config.yaml
n_layer: 15
n_head: 5
head_dim: 64
activation: "swiglu"
norm_eps: 1e-06
lr: 0.0114
dataset: "wikipedia_en"
MLP neurons of a small language model. Each row is named by its layer, matrix (gate and up: input weights; down: output weights) and neuron, and shows model dimensions 64-319. Each number is 128 + 32 x the weight over its row's rms, rounded and kept within 0 to 255. Numbers have three digits each. A neuron's up and down rows have the sign that makes its largest values positive.
After each neuron's rows, "fires before" lists the tokens most often just after its 100 highest values on Wikipedia text that the model never trained on. A number after a token or word is its count.

L10.gate1070:108079191107122165151128109159183125131107113119180120094089139147141110089119190121180150152132139131157122173172089125122126132077113108102142167087146166128136112138089175172108099131172097083087112137110091021169128134153141138151113141125102126120130148147149160142122112158126091142152144091199171124186164129084127087097190138115152108124159105187175132100145149154128113166140073113118073159158137144096166200117117086115133144121105142118138094134209141138136111126206155131054098126089105136183126120119134105184135105079089128137090092096087135127141127144213114188192165145167157119078159129150140143065149102101085102126139144110202064124157174143134119117125156161170112149178180145107111144132113171077130181138113082152079190104151128112095152111118135
L10.up1070:152141151158083120109118114087119106145119123150131134152193083113104149154116108057117117136072169105153064109174167155103159141156167154150080084167080114156124098129142116143141153127171108142100163116050172062176148162095113091131170109108179160119126172188125133152151072155104104076147115102141157144146120079171117151148139156128116133124118117142136140129135116105127156080146132065128164163207137133087080117163151136150119133110122172177118185188095136131170145155100073066140155070132121093158189104159172168182137149138134080123139154125069085098139158108148074180178196137104088079127092128108054125107102129133110145161095162172092070097153143086135079138164178065168135106140142157117147131142095173155144132121133121098068135095131105152073139078221072
L10.down1070:082105165128149174182144142145175150099107144100144128136111175177070102117155081181151148156149135142098146162117126125149108146124137134123175121089167120135140116138125187160090064167152143108086079149153148093141138099135092135153090144133110062094187108159163159128122175102135083168128107089067089153144075169125036170139195130117123105138145116138111128121183165135158140125149118147072096112161164141135152138137118080144156143091118158129192076091162125142176080124187074133116073126124108148133064121142134030152086193102130118138119166082135141117131074194175126132143081174180113145082079088114123153085086109104102116155161066089157102109127138183108126173114093134186137137113165078159137143136159109097043122097100199157144140093097191103164157130208144
fires before: "1" 24, "7" 12, "3" 11, "2" 10, "4" 10, "5" 7

L10.gate435:087126136078165189124091170129082134114135148147137138127128167107183097140059120100123144139091077128127155166138081103142114184140132086147163125187111168100199093124106100128084139116145191143120161122159178181052104144137119128148092149141152178162129147122102121117157144136112225157185130184162175212214192067132108141063069108148118108168147112147158110137111166179145092154115120113143095097135166124112108153082102122166094074110131133115101157117117166164126051101090114101132067113131145098121151165067148167131112166123146087166118148185103110131135097107080168144131162128098066161159112147139121059108140161133178123138128166181133169099146102179196102132126097145132126144133100107194137137098158180143117145090163147147185137165112089128132082096174132
L10.up435:127113154109199148121101136131127109105161076189096142136141085081133090130177163087144160088130066105052124175103118117162148132186170152107074122143117132154114176097097125064107043138131081141119114111158091130134179150118078146123109174096081109094145124111122069115155131109155109081132124121142076112130133176123131069112188138136101105206190157122149115106085128137065135132163153052157124166166137122077097100125141140125144139173171065099101178127097155127135198101110110137152136165178046143075094137136083171169062121109154149092163122160120102178120119139148138175164177134091147119157113150173151081165116161108163104125096117180048099130162135157143131134142156092157139096201162128180135155108146149142137163118098100131152113145174111128173119122126066
L10.down435:133140140103121115059130180113153165116120179164103102162139144126080100166152128116155149089134162138128169168124101149081072152088054094166135131124132086113131104109097073109148120155121128133090115124122094125114129144119129101173060140126150116069119115079142109130172148145083140108139152159120143141168077103105103115101126061121105098079093092089121121102108097190142095107125082160105086132122186173142135166154155132140170154124121147123101078081057166089128096090110146118069052135142092150153095057129163121117128117079136118215151114172135126183113136144134082104137071119063127161199105058107166078103129150141146099137176145180089124135068101170192089086080088140113083145145120127154172155164030150092122199133152123113088098151123121081098138149047150
fires before: "," 84

L9.gate1112:173094159108120152136118125148143126186112119136108109162151238125097114106119153111119116134079091130153095090140101152084043132129092168116082166150136104158120109103082057152152153126117131191105111156112110091112118181133132138067157153176198147137106101091118090088125094118103115145110117106155128118119203150154115101139114100147139077131094125161071142119149139119140115129134145150117142150150131117153173106115100144125139148152150154064127138160136062145158128057186119092236125131114137099119172179100114166083120083116203116132142105161139155158126142097098127100146146162175113089138161133179090147124095121135131061141163153203151114124107154087179171115082087149110147158121172092169128154098109100135094193100194113159164132147109093174148091136218133
L9.up1112:131095119139178047147157146176145081140114167094087114145143158146077048121168121167149127105102106100123124173118154117124143145099155194196108173156167111171125228110138105137181157081088159161162115141117094115149111134178096200168061192076102141123211135117124114099105144131076146125129139148107141128173141144135062131124165123132160107086041154102118110165150117175172122077101112068139150061107076120058162117142100102108134190091127105076094123095174124143129181110158173130139130158135085129119126111099143205121088077150129120144090118105086137126146163136141131160104111102154113138173160132094094120176151143159119130093129126149067087165118122119159167103082119086199133200127122070215157166177215125118081111107139141130187139121109140160160148082127137
L9.down1112:063124083068047153107097161104140111137135069156087094125109048132061175160120152111173135199096096169060196201106149128116209126093163115186120123092161117075151143116212112109108058142122123092196104103091173156106138114128107128155143089138126096118101133172110179166118140117106087116183085141107183122127132126101191118093165140114134142136158102082127137111076112151099144150154138129043146137118131143134091136156101116176097157160149155113153172138159113084160160163128032130109059097086175162109135076117167110105131103153081101153116149093154141116137140153168135086148099137077156100139128131123113073113098157065176129114144122114084139145091185115137088121119141080075118082107117134107094123120138130119155120090106104129120094131171113129063159159131107
fires before: "," 24, "." 12, ":" 8, " were" 6, ".\n\n" 5, " of" 4

L10.gate526:082090117144097136137147156138100199103085117138107153106164171119140134151118100118130108171095115156156130128166131104138138149116172174138169101117180101167114164167137134069134122083137139071160094123117124112190055099149166198120052103096136122168090108174130120170113247137098115097193105157186102181155113121131150072022138143135123131138131132111170120152093110148145146129117105116149118059142126139099080118132121126190088103072046130089113080136147153111135127133123098124110073108147175066093179113100164141074144150103111123108131107155105149157097140141118217120120159136143129177163193150103141086180181174185109068094145191129154127066158144117103087108127172158117123086102118133128120167143152126162076114097107136174177149130139118118143108117196145
L10.up526:157155140133120097163109123081080136120094074158096137137199164166113180145168135149173125120111102114090203085125166142097100158139131123172154105078146127129171141088128159107082149118095068115149164128130098118167144166093083138125161117144146153146083103126203098107070203160132184167118152141108115141112111087159130097124143134141097145128115055103184103075140165137119169140097134100154091126137117046131162126168113116121155148106146143086123104087127100064136113179111156164157140121135068062068171031168144146084121156122129123163113131170159174145064131148120131171167175170133116136165127137121155092107146206130108138084132164088112158124132159123187139178129120118124161153106169140069171081155090088163138137148091114144118115130096108114103101137166173
L10.down526:143161145096142112119098186129137127072132059130108111078144105111100118096124083167159167089147114143091052117078109117169162130170167108141144118215119079109208105127095136104159116138072105161142129105160094117122135119156096213107175121097148167128179125124100133146073117118090076125124136103115071177182143100169119167195080060188159111101078099249116125164141118167113093149080121137138120103103209081151144084140132150109159126091127142096180083117166115091143141180151100097143166157124120118093146128195154113176128149092129108150128031149122157105150137158172130106079142118099183174140149128124142133167084135159195111140118095127056080108118119169099179132107091108137137127113137111150148087127134129087126124159192123160099169088088116165097119134195150
fires before: " |" 42, "," 14, " and" 5, " of" 5, ":" 4

L12.gate1000:116102152129152179104144141083186122153120109105107108133112121149137091133065155127097150180146148120152128084131185158085151177107105116176053086118147115152180080146157144124149146174159135182109162123058123138117107162187178119078157123092214112098085171132108104109177085112134121130125150093142112193121082136085151165108133096119089113111166144099121165088063090137095128099136091131151161098030106115107096087127084166083135168113094143150156186170127088122102177110143150042181176115105119117090131120121102133142117133112144132129127090148167107135106150134172127154137142176149189151101112103135106030108163175138139137129118106115148095148122094155099153120127133149181151104153063122156170116098187134082082191184141147154158145125085134202109207129131126
L12.up1000:172107167137155125119159140125113147186145105101128088095129115145113101158086112082071132162166171129160083111107139170165099125144158115119074190117085158136207122109071128152119137148096147148149129166067146142101121158142133127085200149192148105215074173156093123134132117152110117065141150159149122086127141142109140163105132091096145093148103128164081057092143151135113109068197108155114152077151164155064161120092122131113114148133166132156173132158144114134153151169119142086200127130097146167050138102177086141101098114084158127146129110147179115175175138154171104170196111105172143176143166116127121054120101124079150134131120155053208066089129138152139122093161154126118094112140099166140178095145174157141195166065112127139099164174078132155136167130115099
L12.down1000:089120100130128103079075098095149126123104120109035137075101176106106153128142099118108163160086095145193097138099146131134128086103106095096044132064144133152146153097141188142132142155108121105144076172121200082082116107168124133139128144141160179078155038173137148146134071144049131171116150204074169144148176143105147155110090131157146121127156152154135052106109129196102093156172144096147131120125118156128121102137124052118119144167076100148120119122107115176158081148160197115100135152197144154148110158146060100082112096159118100116165010083105173089064098154113133152158181140171145161174114107166109169090166109091123125098152084124090118144121097130104103160119143123049096127170149099145103111109176104148171152139086116159148141164151152124160151164170113
fires before: "1" 60, "2" 19, "9" 10

L2.gate238:113155106148137137136169088140098132147139110108135078117126133139102152095117102116152113111100121145118085077055080114119137156083116192138142131106149058166150152062119128100153130129124130056079121126099119124151121183095144138137063168164093125095127068137169173145146114088115112115133108121098103132133193073177105086200151120085117170099130118104099136133161125098094156073133132134163174094123084099138088174112159093139157113155154099140165128098136083132070068136091132155072170130110079079125119116158150092137131127144092130100131168242088058178130152128053141068130127082144066120150127118152074119115074130100079144145104158160106081095091152146077075106127080142171109203104126112151110181140146032092123114103123147071172098150146105140126066078106072
L2.up238:136141108204127139164154124125087116089094148115178142116107114099097137069107141148080141072125082146157078116100140086080116055146164154105168117151179092109085133177106117080182157145129073086122107122102133150115100149080148124133135150130101121140161059172065143168197128162142143127166125175117113097136066095104138144095155110116197097113157136100108123068134168053077182119142163124123044127137146195086167125120140096099125121150153123116138128111099119123129152145100148123085105124084161114126155176107182184131110097174126173157066114138159158161164101133068087112101125181162056105148115154097073152138110099073110156135125151111138091171100158117147112078145135088114115129142045096112134119101171102143192145143115155147150131086160171139137087169147140
L2.down238:141149102085161100137173164139106139111086109131120159104174148086111199108066072134133139126154102133124098130044146136120126090065120130171149142124180123200101130119093111083147136037211078094177048123181101116122152090119101098073180179137168132156104098206119162206102151163146105153166091075190138085155158126158120113178134121143151176110190109133128149159145124117127170150065088145120139133184089110147171123106153054117093134096149148132191118132157149132117171111129138152068129095098104164103144175121128112155076097110100146165083125135156134150126138172086132157136188088128072127131140191128102136139145165109152127106127152166102164217114147120151143075090159135155100124138116127120087076102156123146114128150067106126075147153126153141182110196157134
fires before: "," 32, "ine" 5, "or" 5, "ter" 4, "ik" 4, "r" 4

L4.gate386:166096162121165132169121093086150191150117120133181111089109069129183107142127077157120111101132098077137131160149136116085142115085227177102141116131098219107169118158142160124032127154122079180125142144163091139161190103191116150089183158086141125175090168117065106131120150140138184128167132075127144149106165100119135113100119166098119169136117079164140078105133107149183135105155175149143090106127162157117121145118047127119118140054170158057107089184131130135066112119105176145119123136114141134083106136124082126172167126111200164123158104169113101078133146165125121075084081103139083128143135163128104094088153203109107099087195141162117119101099152136113125172124151142156101094143138149069138136150118141131181148161042097209069169122097103111112151156104189
L4.up386:130074149128110135146125075109080174128128122112127101172146126139104126146080099094103107132168222162091133098136153124132157142122163110136137157073136169140149148123149140133137138073090128141182206134136132175133106085138059138116166142165078171166107142094101150129093139142103098100092137138138072109098094166097110102089175154134094186136146106102184070095131127135125155106155175111139159083131134184163162130088148089202143126144202136106103114170146126135110119083073164136189202171179114169131216123091126066118168157094135160103096102150139050091134172136084152157102182108146116167101102132120077072050067118107125134148148160139135105126104149087118083111121167115109120199136066157102143093202093151108176050138129044061120115111082078152108120151131159
L4.down386:134104103137090144070184109156082149135080157145156103121106100184118113103125121140118161172119169152136145128152160178109099131123128152135093151146125113108112111135134098193089143112137169159134165115135154151146125126143165117119105120199132117117106117199111148195093195118100176119106138139146121129133129133184134065166213121118159116143126118083107095147162121178201173135218162182220074076103059233127096140120136119125123116152113127135148139134101100150149125138175165101162097136105129090144143157110082042148133154113105117181087138122102085097139125126098128133154156146115039108073142155068076115164096130124216150138136084125180085158107075162158103137098117156132100131156165123100110145130129112103141144163120124171166107176088059156159177105099098
fires before: "1" 36, "2" 33, ":" 4, "0" 4

L10.gate697:107123105106156120091123113077150100182118127102133083113150110184111087101107102163090189134079090161155119118121098101139071116063197152129137156191101109115166176169160103126097119139099091133145099166140120186223140095159159154122133140112099145070125084113143142124113130146108136134148180141107145094145100110130076156134109118119067212082173156124155199151169126130142142143151145068178129148099174148091106157161135139081089151119116102172111124136108095166076150139139103147114131168158125144108165146148112098155230144115069090149054082102117099139123091055100060124106060141194133087144127160102115118152145137122157120099117100128195061094117072132160149092152115102087099114154133111136084108105185171124093139128098107111105125164171096154137093136128141
L10.up697:115162171102140114045149138099127189066120148135131136139081119150136134177116119194102130136117160129128108151119121086075106111102174161173155144125117136056153114038149125136151106098152156101151123123167112076119142145184113122176174154143110140138134106099115107134157142146130053070056142083141104134149125104092098117121188127175115127069125158164055165103191131152137156113199116154184096114196145150155140148110095186187110095141137188136164136124168103132176093095130128161100105175072123155128067085133144068099082181114064150143157081097131171133111120131146137185066172063123139155106140104105074111102136094157154110109092113164092127160134141122192075116142125111141104171137130140145123052111126176144111173079117108137125110175071138107100111127160104
L10.down697:104101074113118139201117128115152120176131145154106179113145149134081149138109161072149139134132142150101100120173121151154123108159096126138098221176145113139066087128118113159143181132150107119058089099154155142122081138117090151099101138143101105122130194198085146113096156133164064095149144127110114121137121178098150102192163096130112103119177142119141137119175132139213155050083170119098146052133127120149092098088138125127153120097149131153096145157120145132125119068103212133091143206145172118094144181147133209154152096172134087103138101148117145124191130113143070106152130070165149101129088143106096102119082160132190137090165102133114107193087183114154169135161147118092181180145152127176119184184124124177125114168139159158176156098165133161122112123146106
fires before: " " 65, "1" 8, "2" 5